{
  "n_layer": 11,
  "d_model": 448,
  "n_head": 7,
  "n_kv_head": 1,
  "head_dim": 64,
  "d_mlp": 896,
  "vocab_size": 12300,
  "activation": "swiglu",
  "norm": "rmsnorm",
  "norm_place": "pre",
  "norm_eps": 1e-06,
  "positions": "rope",
  "rope_base": 10000.0,
  "rope_fraction": 1.0,
  "qk_norm": true,
  "attn_scale": 0.125,
  "bias": "none",
  "tie_embeddings": false,
  "parallel_block": false,
  "init": "uniform",
  "init_std_qkv": 0.0491,
  "init_std_o": 0.0,
  "init_std_up": 0.0491,
  "init_std_down": 0.0,
  "init_mimetic": 0.5,
  "optimizer": "muon_variant",
  "lr": 0.0124,
  "lr_mult_qkv": 0.7,
  "lr_mult_o": 3.0,
  "beta1": 0.93,
  "lr_head": 0.00506,
  "grad_clip": 1.0,
  "warmup_steps": 0,
  "schedule": "wsd",
  "decay_fraction": 0.362,
  "decay_shape": "exp",
  "final_lr_fraction": 0.0,
  "batch_tokens": 65536,
  "seq_len": 512,
  "doc_mask": true,
  "train_tokens": 455900000,
  "steps": 6957,
  "dataset": "wikipedia_en"
}
MLP neurons of a small language model. Each row is named by its layer, matrix (gate and up: input weights) and neuron, and shows model dimensions 298-447. Each number is 500 + 50 x the weight over its row's rms, rounded and kept within 0 to 999. Numbers have three digits each. A neuron's up and down rows have the sign that makes its largest values positive.
A block is one neuron, or neurons of one layer that tend to fire together. Before each block is what it responds to, as a language model described it from the Wikipedia text at the highest values.

Paragraph-ending line breaks
L4.gate27:562498449526494572505577553497492477530515502492491596582458425498493436517458459520570450485484507594483542482434530489551533557466538493498488496506525490502542465491564402478498342534596509501521448463506583528464438503465492455503444592487490565474508498540476511553473497529546542588511543523559496452431520441449536477586466489528397534492446415514512491453541514564465523524500472396538527511425589602463338467511540506479501500526484528432575
L4.up27:444515458420499470507557602465470411540464437456432602516427519565468409538464428546565411510515556502566496396452536490513506537488467552498495556517504495410498483442562553509451427559480478475474520445529442606433504504519495409539521580435452548586425485503483511579417484482526504593522505520535480480446503468478517520520503497531388498437483485516400470471522543564474531547516495435547596436398551484532367459440530480445472514556532504522537

Paragraph-ending line breaks
L3.gate7:411521421479503446572532446457449526509511466619480406403451515530465549424478415557555484515519450529424456550565505495514531514589494526389561534513533504537542505565516493470493496586556632556543445551509448509460566532434548595476582477478429534452508452538574560530561548483522557566495488479445441492482448525450531412557483454455495488454414513474521491501479444486459475591587441416441585549411550516518473486519513453554476560443603475525559
L3.up7:553493478445476451454465597498594457617475452517565416469509578504438433477568571435517564521473509559514523540524512529477486457486408411481530515523515531524454442551544582387526536487560548539482429366446493542448442549501458504503480534450534536537493482517485409440527533542495544550611547449468565514518452449516495466450406549399527500492498518487503503422459467519495561511502553460480504523520537448497488580571534495554493447519412600562427
L3.gate61:441491533403490498434536544533532619455455598498577490464432517470485499498518431494494406471528491530573458514416450470508516430463468467584426510507429527476478378434584590564515453537536482504560593537561494533525505532500517460573500528400508581459382497454498462534463488445522498599516508440514542462466476508582492551646435529517496480542477480514438526467503418528518417440565528431509405464572530599514521480471519492489465450559528378523440
L3.up61:551568501490429595410497520484541476516409441405472579408505501414482465578512406590488518507462594449440473406413458549480531493489443444491430544421542571439489523433508484483530480513484459447475415421543568545522513487578453478420522581435512478392483474438538544594526475504507456513439516536460527407372437511512486528440478480503419391505539457420469469489535420539506466564547579571448531440556466590628475401453539444515438487516542548570517
L3.gate199:491545532476522533419436488530569435500487512506467599552516474568541434506491457458551492574434465472475501457550402640565481403416561458465480548513503454495505484559500543504579461504541496450559479553533525491471484495557477577480472543482621535524511544514471486541442544442544487552467500479551525507497499483418436428462410456568522397455484636416483456394487535420470476519451446511642479424590544573517549596480395645439512542495523413453512
L3.up199:431535522532460484553451462481494521519457615528541621526471474505437519551463499530510518526470496481539528477508419505489439451347473480477592520425464597525581534510484504471574495542466516421500490516555506358540620542507440559582463506484509409463503393479413450551515486434526498503573454493567640441495476473542523552536574493603458486547511453421494489433542459536538492619452591530525552440590536536530549510555510650474507408523454399482477
L3.gate397:434442483514415453461492519613572463547600439492409575461535509492440462481504459480492501451535577538403552627514438550380553539534394501489469521501465441540509424486539500433477496447498553498557399595556440523480530482476457469564603517506461588575522595539515498500520514490558483528472518509531583419534518477366523456498440506507585491448479508469561461385464506457578553554487538364498509510538467448557493607546487505513486545457516477479548
L3.up397:553513536505457511510506427509599433495511411593493468552546533471488464509510500533430423447501483450448426449517583595473438618518445553453526484486526500470405479432485557584532444527467451469479533532558526498532515455454446637480595506519430499599509453572470495537542491472589517504449512451456448393537493503526563456508507499498499482519446459537598453479501608455424476564479512449397512494537468511504423547461525447499478449561593499491450
L3.gate439:588500508539491594580559452474483430515475582425492487543486440451534524466496481521444431533596606466481467526449489454561496465588459557467466436504525457511497456420486567550412463558489476470466505467510547494416537464466523531471504522456474539476460499485583485490483482418497569567454532560444498424417513608552531536510493482538496539528497490548455532480447442615444482534503479434503450589493515587446490497545451550505531519501496512526476
L3.up439:561479540489543548487559465414525415446538497473496562475537508558439565523554433523501446589509530464486511470423473422486429576634474449453425522472515567399558492547493581546556502558515469453501487554544512470526554519493558500490571537586534475488484564503570570643434492495463556500486483528492425354484492522549565513433508519515454444539487432477488461480434436436545458433565467485474525494529547575467504507534476523436533430554528480453516
L3.gate664:523573542475459559425644507526561512542461468565496596546415485528465478554573468491503413469438524563458483484501485490591493527443471451552497530413496522459564452464552454505485412514557488444488524458484551551440500526455580464532503604511519539450409508595494523474412405449536466609593524548554476405418547442538506524558516473438546495536460512514467478417541555515447585572495510479552514464505524579448426468517473440529521476463493579560522
L3.up664:556568453477500566426615569585585539549417502529453493524451510541454448515535514526545455469424521541416541476441546552553443533493514501513552472383478490491538485461514487487446407490559459448451477438494516575444442532519580496509528563499533560473399489567514546534449419421551444590493494563570467451430543482526552508537487481500520444521526474489454443395562499535408527571457452446583493505508496601505391485513451484519502456454470593523549
L3.gate729:517548579494482556551432572488500513497485531519531517537526506512541437457509456573517404533506474327453504479505392505572535443555478525589465516571460534474468506520510523549493537481441532423548498526500478516542607552547591471385526521441531502567495440548539550457541469533472510547454487496443493490474634500494508430505509495495554491522511469511513510484513550507413508636505562472430524460556599590515462537555527497353551491561612513505529
L3.up729:555487533481587647530479562494536510516541448532474498462550514457555462468518452466480530485499449479476449524507472590443499533551553520567507482522472495456536451594481525555400521462443416549441547530568520482498570533463535437484504498561521529456523392529504446488552452521493619462485453453415489511468490494623507509563507420488480466551440468537437483511543522492473572587572528514483521453488581476527417430544508510429451455566534476461523
L3.gate831:544501510597596532491534500452472460502524407501565529543427470453407428471549449487566518537522548498478510468486482434591534556530496520556537507454457573506468532565609544457539542470549541463441492460473441485418429492530560503527474588547494555517496473552509517536524504534606575653545526549377552608450546467533571546513493441480487453492390439552467440536484533572453526478533453412501537479498550426482476556578482507445577551546544576474476
L3.up831:564582503497587485469487454534579527471508479409499504421592468515524460480521529439568547527499505452525466431487418446454533469605505522531495593500550563439549467418442561451457496551560549454494556578495451519479580506460500537506592485582428437435510528512398517500596516479450485518516510519479463471565492480469463465442561455449405565500565562563604535470424455515567512471534535474539677581471557472575559532482515542484528451458518494505561

Paragraph-ending line break
L6.gate6:566462586481503480418553542545582487542490414527459454623465518541472411510481392532527552408484560588561486486489466415418527434545476504531452485556508588406483514536485357475430419587574508511500464473406502509487475472447589442446501511472549486522493489510533428546523501550560374525480575539430496519426464507514496565561511533498533552518510487465417524386511533449443499577544454532559575553382508490402435489541479487503514499478534553556594
L6.up6:566526485513565512387606473521580554438486430438555523621455478462516394457568559554526490468392533551531494509519540527438482502553515503476427503481552536465435539512416449489484427549537430560447550482426539536483523468518570461544533553500530449521498531596453430571498399500463456507519543515495514508420433479549460477576388523531543541486529531425453456493513465480475627575468478487511559528455517552417461535530448488634496495425510523525626
L6.gate203:452483543456460508504516623531409563475446471450469521565457522534437411460426493556429560554479487621453468559436532418509460501434489528481465464478509568512450459523525512485489446480553412396431534557481561459480535423426522547448474554481423423459481459568435481492487472590503466554471468475572432533410508525587523556533513573548519528474437522488591469433673598475504541460580613473523557501408501523445480530464473419455524542491538472475638
L6.up203:453457539488505489467548495586476547482517434495433537660542493542493420520482495521477541363499473548456569467448499463474474525531438449506408544416499475476485472608481444550499494510642443483517490423503583457444564464466566462487445646489494533536489494551454489582398504509561437559450511520487525532374486471548463508549480607572501481477423504504493484442614560498516567507487539532575571556407517490505466466508547437464606533444511490453528
L6.gate249:513543568517521466462569539493482476480483518554492531491484495562418431437474509460514507536538471546428483437511496527472491464466530506509524503457481556566560563471471484542503484459448524488502557506453505532452432385411530534505484481440477421408585541455453547464490529471585428542491511502532501496400560482406522447558515555473537527457402457520569607506556489430463480500436442489558561407455481449470461454423484485460572621516474587519518
L6.up249:393449620555426502608461576508536491473458480522519526540538479474524417571497510482456394465523456528554461415470451480413479543481467545481528465544499535560436463540492430488507451481476584544551532437433457454471437418477599456557512559385475618686525403402480505452562437456494390513425560434532529504484496501497470527528483503398527443465560514518525472481506485491570586496566534504491529596472510497537559531473460505521430515528394586500479
L6.gate265:554523499469509479501497637569549496522545507538478521608484509490538434447519519527529500512446513590485458491462546473423503388555492536543475536478532495500508418576444402535567458471572497513445541487513481527496591533451598435491476559495410452491450543637444485537562501524533450451498550501479530443434492494527518566451493601536515554518569500500459402424616531492565502522472523509474503512448565505450413450426474463534497450490515527529611
L6.up265:584411511472497465478611551508487501455415435561478516607477502503466476485546461497539498452418519593498512528442607496484445458503462517510441472461500480423472440529513431491536350535487464503531565494497452526509502450468580452484500572480489513430411581630463525596534444561563493517506570503473488424419419461467553472453491569481447524499499492455490413456594519498482501466530517564454535457497572549466449408476449464450512432463471526518596
L6.gate344:483481562543635534551515482483498479439559513526526529547422499527519429410455500557558531509534454505562479477478569416463642485575378548495578539432398484403489373468477333542401493538603422484446486500516527522428468480529542592454527540445551548495530500497518428451467528562524384538503529570505535510480504568490462475640420493449484524409442584423465563476517492483568529517547516551543466498402587567366525446520669520484551457429427507475526
L6.up344:572511550496539523444597467555545430456491471459468589503573579578478495489477562398435499465507622613513570541375606575438464463530516559455493469446530615526534522565498396487514450545483468482521498461549518404463532459527534434473516514489572496460490530427541449576481446462598497574444602455512532475506440436507406488505506491543527561487551461491439412469490516523416463498571522529527528524474493471463523439556446461520459473564546556419541
L6.gate478:512545520540435456492549564510440495463438496492481507535523453497479470541512533433532541472525480541469558470412506483490487485565500458448484434551571509420442457476526417464499491454575490450612469522561540539543566483505522560505513592430446472507636467544407482570481418550533472439512494554457508516463581522552555436428481423503543506509463510557566484529490537437454529599416509581570467422409559550440528523543492442606513520533469433569585
L6.up478:460520542492496421432513611432460481462535464454479495645528450523477475534512483521552554536510510526478553571425563507472490451501473509426537458438508509477378494431467499529587445477469476502475520509545465571516503550533497456458435525448493527429540463480460445586473434557558415495539614482377483474462600471559451412543423543439516556498484502543422422474568587416441471506430477521582534527489428552436479467386478384470628505607497488508529
L6.gate553:473459443483506542529516467497483472433539492513448542569466498491433492486447586486496530444436534495477567467502556602497503485521470488457426479489534484517450529405428438434491425554505592469509512549546576468481556452385482525560459612548575462447481540539459505507511541471464480565467526530490417501412549472501534458477481470483501524471453489445623578417621467492455447539493377512565452558439614510579509533471617460469525534436453468545472
L6.up553:559458479512459479521531501593511526463475496517532500467512540514446470563476594494509508455404510540490496543405478536489429469534422495541500554494605530444511512579533425510453564530565607493486444562505530527508537484478597547477464587456518496582467507475428457558532428628455477501492579521382358499462510472517549513530572428530513587606403499479463497460551486512456549541486484489490543464504517518535470466507429558428576494421446447517449
L6.gate555:462623522532518494519528623463454598559481490540497565516518506485451431435565431539556533568510396471517476517420530385466554488502541531470555518465503519571500479496474491502431528440488507536516425407476539493589454468483536510537539516521488477441431527546417402487522453420452497577457532594458466470476514426496419435500453565525499499588536483654516512428560495467563593529518524517582454473440529549468431436492533466567461568539492426543569
L6.up555:503488540481507550494468607481479580576444466555528518557472474504450530462465444549541513399426472497520517494464582506517545630527506506562399481494456498426534509500507520603535585450575501466478581528492489568419497518434464479511456594525512548530550517582433546534481387529484401546465519506602532521423548420462524450436503545603432521551518546565488473533511554588540432535480462588495488464464424524510465512485486535488427430478542475494504

Relative pronoun after noun
L3.gate57:504446522435559542603522528593516470461549550480466603569548426624517514525449536520495494454544456601387456466444466442440484525522512496496498440576539456643424451465567575489448417564497506517499543637518431468520454499444376566475553492521453444548524546525453440472475544601570482519590449454446560486510551403536514486536486466490498438489444592520504548465468473457540472563506435464539538444484555506513523444535437470516432532594442557539521
L3.up57:491526498487530496398479502488571568547477566484501509471439536537504572538515485449432620523492597503479480466530437525561428504598502493456483602478414520593505505432534452488471554550573539518471531472565528462412568566499448622540583423484527515474517501526611452564498536480504448538541537421495482476458495437447591506578506533544510531511541462479515492506437508473507557462445452543463548432476512451426499376492503504566417507534512496477603
L3.gate182:454554571426429557561536533532570597477519577478489510478488551419447449524561502437505567581526471523472542551497447551488526509460584642454504454510526477642497435534543469472521507550491570486471509475480484546458501549527463501556519567546512452489458555547482525461474516544479494472454515528496505523435515633553417430508412464484523503486578444401547463502546548417461445536466493512393480459485495554613508489507481450568515465427557487539537
L3.up182:528534541464545441485550558580487526459527494450511626385490397496436457484408475513422473564480393536463475466507454439548533514534545529512497474563506443435514514487532424625586490451565510469466489476509511479474485439469450555598478430474493465575461581553437421520568531485594469454458544481400472471422571484544532461430536442491502457462553505484402547376526590592495518533421416470430398512481482489486479487476506423566521487518537501495541
L3.gate510:439411429473600537480485489565550477458541477540509535512511586546423464588526466511445564492433465526495454604526480438496465458475574608462571536459506497581503549557514462591457491580512525493521534461473495516506470558464584538548442487550485486525501453571516505564592481528569540487538468449496564483559531555534492531509470529514441469548528505435498460599435512523530577338547622550479490386574402422502579524468511511570462493524485502551643
L3.up510:465486459467533451514457569515522540441455514437507535475433448588547437471508524366454602561481434411554511461453463489491555555509476521437491454520452420489417526474501455428487428557582502498565454486473564473500505568493433568484466459518431539533607516599495497567464468554408478436483525509497504501428510527528517502526515499559549514430517497571495559471535613524604543505505495496444482449498511493529468522511522504542474478485478498489552
L3.gate528:461468461533507556512596528570529568448476525500534563462509442552538483491415517495492504484417434513475506520548499481581410520444529525516471427459520467553478429501555639539396495529549490476531548497538503486477400474451506487512402543538488506459445457533497585481424470517482531402525483553491503548494395612434551486458471549518502494563481523449580513519533492517494474540587452506512502561497551552449468547542439594550495419392511565533458
L3.up528:468498538506537479443495505585524483493484485594454378547470422536497452536509568475621568538474512462499506528432542544425511490492438453438462545523426488551456571518475501525575548553431446558487473557486520576540434556513496556606482507538486498526592561539419529600539434499449550541436436408476463565521513449527386448479495487516533415532524460433485570489507436393380459524474539457450533500480458532591489496556377590526528495545445513564482
L3.gate584:534562454503473494541490552517486480448549501516415527496474400546503544381395494461443499447582516449416502500427418537445480396566512528424467486466534495529435555416499523457441505442540461542343473486595502495447561482381527581537535495432465470500564567394522406465557545521594448533446442497476512514547442495549504511482475464538541502495518484497549454417444550415493498513512460507479530344548506499463415545511389495475510425533436519563483
L3.up584:451505499466392451433530484505563420580536494517523447388472494497424401506528507483647524519491498537512362442472520476509479516433520454542430369568536559520459433512520532518401553549446490499516511555459567462544524472508511440457586478572431439513554607523535535476510494482457434505555579414499397608485498509480472493560536466361534522417453420465460608492515412609554479528559488472549471551542451562474519544498611437549424492522446460510508
L3.gate724:488447553428482521346473586479474419547478577427572529494406505444485396587596517388594499442530591429477458586598521438499512500485579438542496508426460483548520463545489520514499507497399492399468527586494557487517553468518513572435553517449496396531510443537451452496487431550550506538419431458482513513476556564481635472474532521500493511477461421434525570451512574474610512545523476537509559469437419507534400567533497477557529543498480540465588
L3.up724:550524472454478574459536420446419441393499416553457436463475418452455498555515470458455544511582473550539559424515528499632447511590494478467536558455512480558545532481420488498421438530495445414511575515530535539549542403475557608616528471492555494480535425555477512506526489525482601496474449548499539510627524507474419510561573423467428512524507488543364502457449569424561455502484470506444480477590500486520546491490523536553393447386487545533618
L3.gate731:499506543422537559441528474470579484533515490516494469569408497492621547525454514509541499487522488492424476442470616499521395452520609461571557490455479555548520564487541476510475439538454578440445577442453652502567491518438509524531551501559509417513524442478513445473509530513525468601479460480568521514549413435591627499502478461476543603478426528547395466469517529464454557483540530469544529486421490462606455510475516439515557512557512519518567
L3.up731:580547459505523508657481497523486497449492459524539580447576499597445542517515499490539448412542561598608483506462561439540527469486553569478422473474543495479456507469510563503462451503544411549490461564576413495531496513463419572410471455566502451539413450440505566510595429550505429537519447550478458463542494641487492543455475516597432427522475495533579453518438522527497419456435493571512530499569507478478514556413549535574400474483528511562528
L3.gate865:570522429535474464432556478450513417497552431480522519585494494499477436438487561536482474574529488432518499548492494508588568473511513503556454527489589499493453507545518436556493546515542559479419519436503509432547500582469583589481550540496553501509466500475549380572413534513547503483425533546540438503509466468444519558431653548430525538568461415454461496560454503545451537391525499459552539479540522481534439404549449494395560518472486428468532
L3.up865:510558416425492435540585451488513571519508519578445510477482563561501513463638509625554493479486484579494546572436513550501565400448410518463525451456477543509552448459597547546538412473469534565494537436482493494563530591432556404455585436540496462490541563558595518524517460573499429485408520513497562535449454510433502465372441481592514557553505488494518502439537536540475526406498538574575458518452480477486544487515514469499494498516505512518498

Relative pronoun after noun
L4.gate524:500431560536533489407527398459463470504490494551421505442378548508408471554459422523426483585463518542465535544514541548482509547561457553546376495538497516501563527457451481539527473391496526433566590452558474574479476522477462428494598538452477559465460489508407522506446535513515539523595541385462477511445564557619518410547448567491399381593507473435565524481457565506458548468489522510503552552468518539479464491469516496527541495423651607563469
L4.up524:551416525495464432360388520438537523486479493505468450435537443554387457537433466450423407494501492551452440483478503579416497391572543478453522512568543510552450473541506534453526476582523499489501441475471401481494513504486486493601473537514551461501471507548528566575519515531523416464531536454418470480457524539447524482528508521532456528544496498526464445530474586573447481489494461497433501404423527470540475606580507414629424499545430535533512

Subject slot before verbs
L6.gate2:497612399472455530453549491571459506519615517664522456493422443566502447452479466533521493399555498511483507527511485468442520495457553510424515511413494482465495468511497564498492463531509516510507453452476525528597595498515549481422539540501436542535479524425476506489567498585478415516498493470490523430535521474522545501398624454446449602469487509432450470485502450519492492456523587482499549461561483526521535567511548583506462467462515431556580
L6.up2:500564557529474584613475458507462532470485536511530516517517487494434474626622472524503604538561624459473473572550450526536537548506448448472432518529532508525508490521478507638556437434557505526578538394412493470441574554600408506508518430494470496535586452557515451503489594471451477489528395466512433521481561453395485487472626511386525514451458519436594527413474560413543513503603507483479557510460477454507551444543531536441518474562541499508532
L6.gate33:479494435435542453552484454456506583518521513561583508558493514525421408462486611405558427577445450516521536461439488553467528475470494491496521581475519504550471560526576502471489490510515467505481614484501472486459476489483516524555538512539501418454474546468462503512564480439511477480552483553470541558499509536532559510523479478542410445541565443472447435550510511488539528419612507468498553475551502524518534464610459477523497553512583480569429
L6.up33:545584433442493574532505585482545593581562519553590469474517514547434540483531575525470546492621528511446497441467563525467506490479505484433580578522487584589456476562578494448640401511554614509441532553489520482447578497591487545510542469624412459449540565478456542499531400559449570618530536435522394521455462466484565527477592438505418474465570553519553377453508479516543464469548498520442471456476508531455501499631465497516527559529513426482541
L6.gate199:516611500502472511393451508500465570562411481548516521518423521482492425443509460481466557473502525529509470509497488547485557474453420576503458421485546471562478528532519516465410411522505523534564602539478492566565558541434498567481533511447536576546468488530455534500476512514536449460512427436525535485441530461537597483579399508508545558429512494380433394522469558496463467482603447533529535448528491386578496456448473411496599508553531408539533
L6.up199:592449506423535527410452445536526545483530455417442496427472511493450564435537471457526436441557523504492503536458383561562493529503461564522427517453499506515572475548550446445485513580484540542528467476529512461459511567494535426516525486452557440481540521559367600522457529434554537479448577498537475466478503479540525549496520493456416530550466623463556452461402509490552472601567472490445391489458442390464472488519517482510536480529477494466473
L6.gate562:461511482558615529460528419502403506595506431500473525493500482513502445516482504533520420570445501552443612501503486548499546507593493639509495501403450515486500493568514487503523520425459545451427480485474407453516491454467453478543467535574433502424429440473503538546552419514488504562398533546476480548449511543557520420458532531424405486524452469462612524483554492507472581424456539535499489478620497416545449447486505494482472528524493537527461
L6.up562:489491550549567479515453383471488512373395527463504484399508526458484469523506555553556433515487530444593605471428566505476443487605520574442522532439449486425477547494498546473480425516513554424383438453498421524587481470568456490548444577475522471512472458358455517499571378576511453568414527445507560523538528481470571525507554537454407521488417499517550443477470476485498576544560464480453506500403500512627445439572452490446474496595569472535490
L6.gate605:455475551501495447560404547517480541464506488534481499547460506586503475503523534521444547453454381428580510460546492460536417460580552509520528474516475540524517491537568490534536549510522575463470467542524457494404487453491462564449478504485525531543555570565580496532499463417488609439405466461484485438488532496515466598448539421410523492518490456492387453478494612462592450414477500650527484512511454452613467473514478559469579513569521459501532
L6.up605:443542448516503484582452508472450431410618453479418508575511493560505423534437456545484457471407488578552514519543483436473438449467505501477550531480444490488387535547582557504534507479484588484546394526365542348435529521431446514439509499521555552580511574514589503508524500458478457485516485554542456411479635529545506489494515484381481421558459501462480460502594482387456491563463557523460490502576514367518481462535517476507579451453507484600572
L6.gate620:564508493416463568386547424509437492527416524496425402527496499584496444464497441424553558495516598524495523447482438493551496478483446483499476478527446501605478449574603404515475443388466403600456507483550526493565476666520479557487582486445518544446569536541471542561576460447532501472439511551505567568428515405491565454524533496520567486477540461491541452432548527418465493516525545494520569502452518454548529624505495477552501460492529483492549
L6.up620:549482515431476587419470502571457496520472498603496549554523464519544444582542555489590489598455488645544523583419458638526531484434496512495449489522428467553492498450382468456433530537500532578501579566471504475478541560460495561522545461582464589535489450454538580583508483528558471512574560472420441472427554393407535517511419489491555549512457434482524499496526501475506522503393495435515532412566518521444404583504486502644455482455510410525542
L6.gate626:538473515534481551416571441568543501448560470530461503548431534454476497567484472564397489456501513432492467523487542505494552433448531597490559425455483437524517521619525483497458506512488472466475463479515520559543546556530490507512575501477498468411576542492456548559533517535484479464468506523443504473464578518444401537578524478598455445541609523448466553549463511476500505503466516574550418602478549449424431458494394439445553528562557498499522
L6.up626:504565504464478441587479438557539443484499461543539490575434547626471444454501494464487476512453577604475508515470480432461506557560486461505488575474489478457455418569416495586520525510502506443497483503583391509491525411515467483511547518462424502461415460487511466438445479543455489604424445460567492485466494589584543449521392498454495521471538506472464533579495424466496487429525560551538503564476411527369483504424524505511513529527482447614522
L6.gate829:478467504541484564436528471501453511478520599586545431488442495588344528497537433507478477482454487588542508468427445483560424434517507413507501421441446507545511439471532511523430566505548514467449499438578486490474521454531600514542519458545443460452509500516525512481526578547495458522474531543509480489500507499535465573517562457517478583393503516477479458483534595432495477504557474539508483412517509409502543458487507505375495470570485540567479
L6.up829:449447515455498571412516525547504449449568411483505440409493554485503584541549487515425615497502528481509440537452453468532543473525471454478552505475530541388507566610487433499442489531555527525489493496546607489574548425403561493456530519479409458566453505447585537478486549571562503455484535515480527567441521423389468519397543445446558495457483473525515554454466439480511633444521449424559505481478537515442546475515428432569469527513509545532473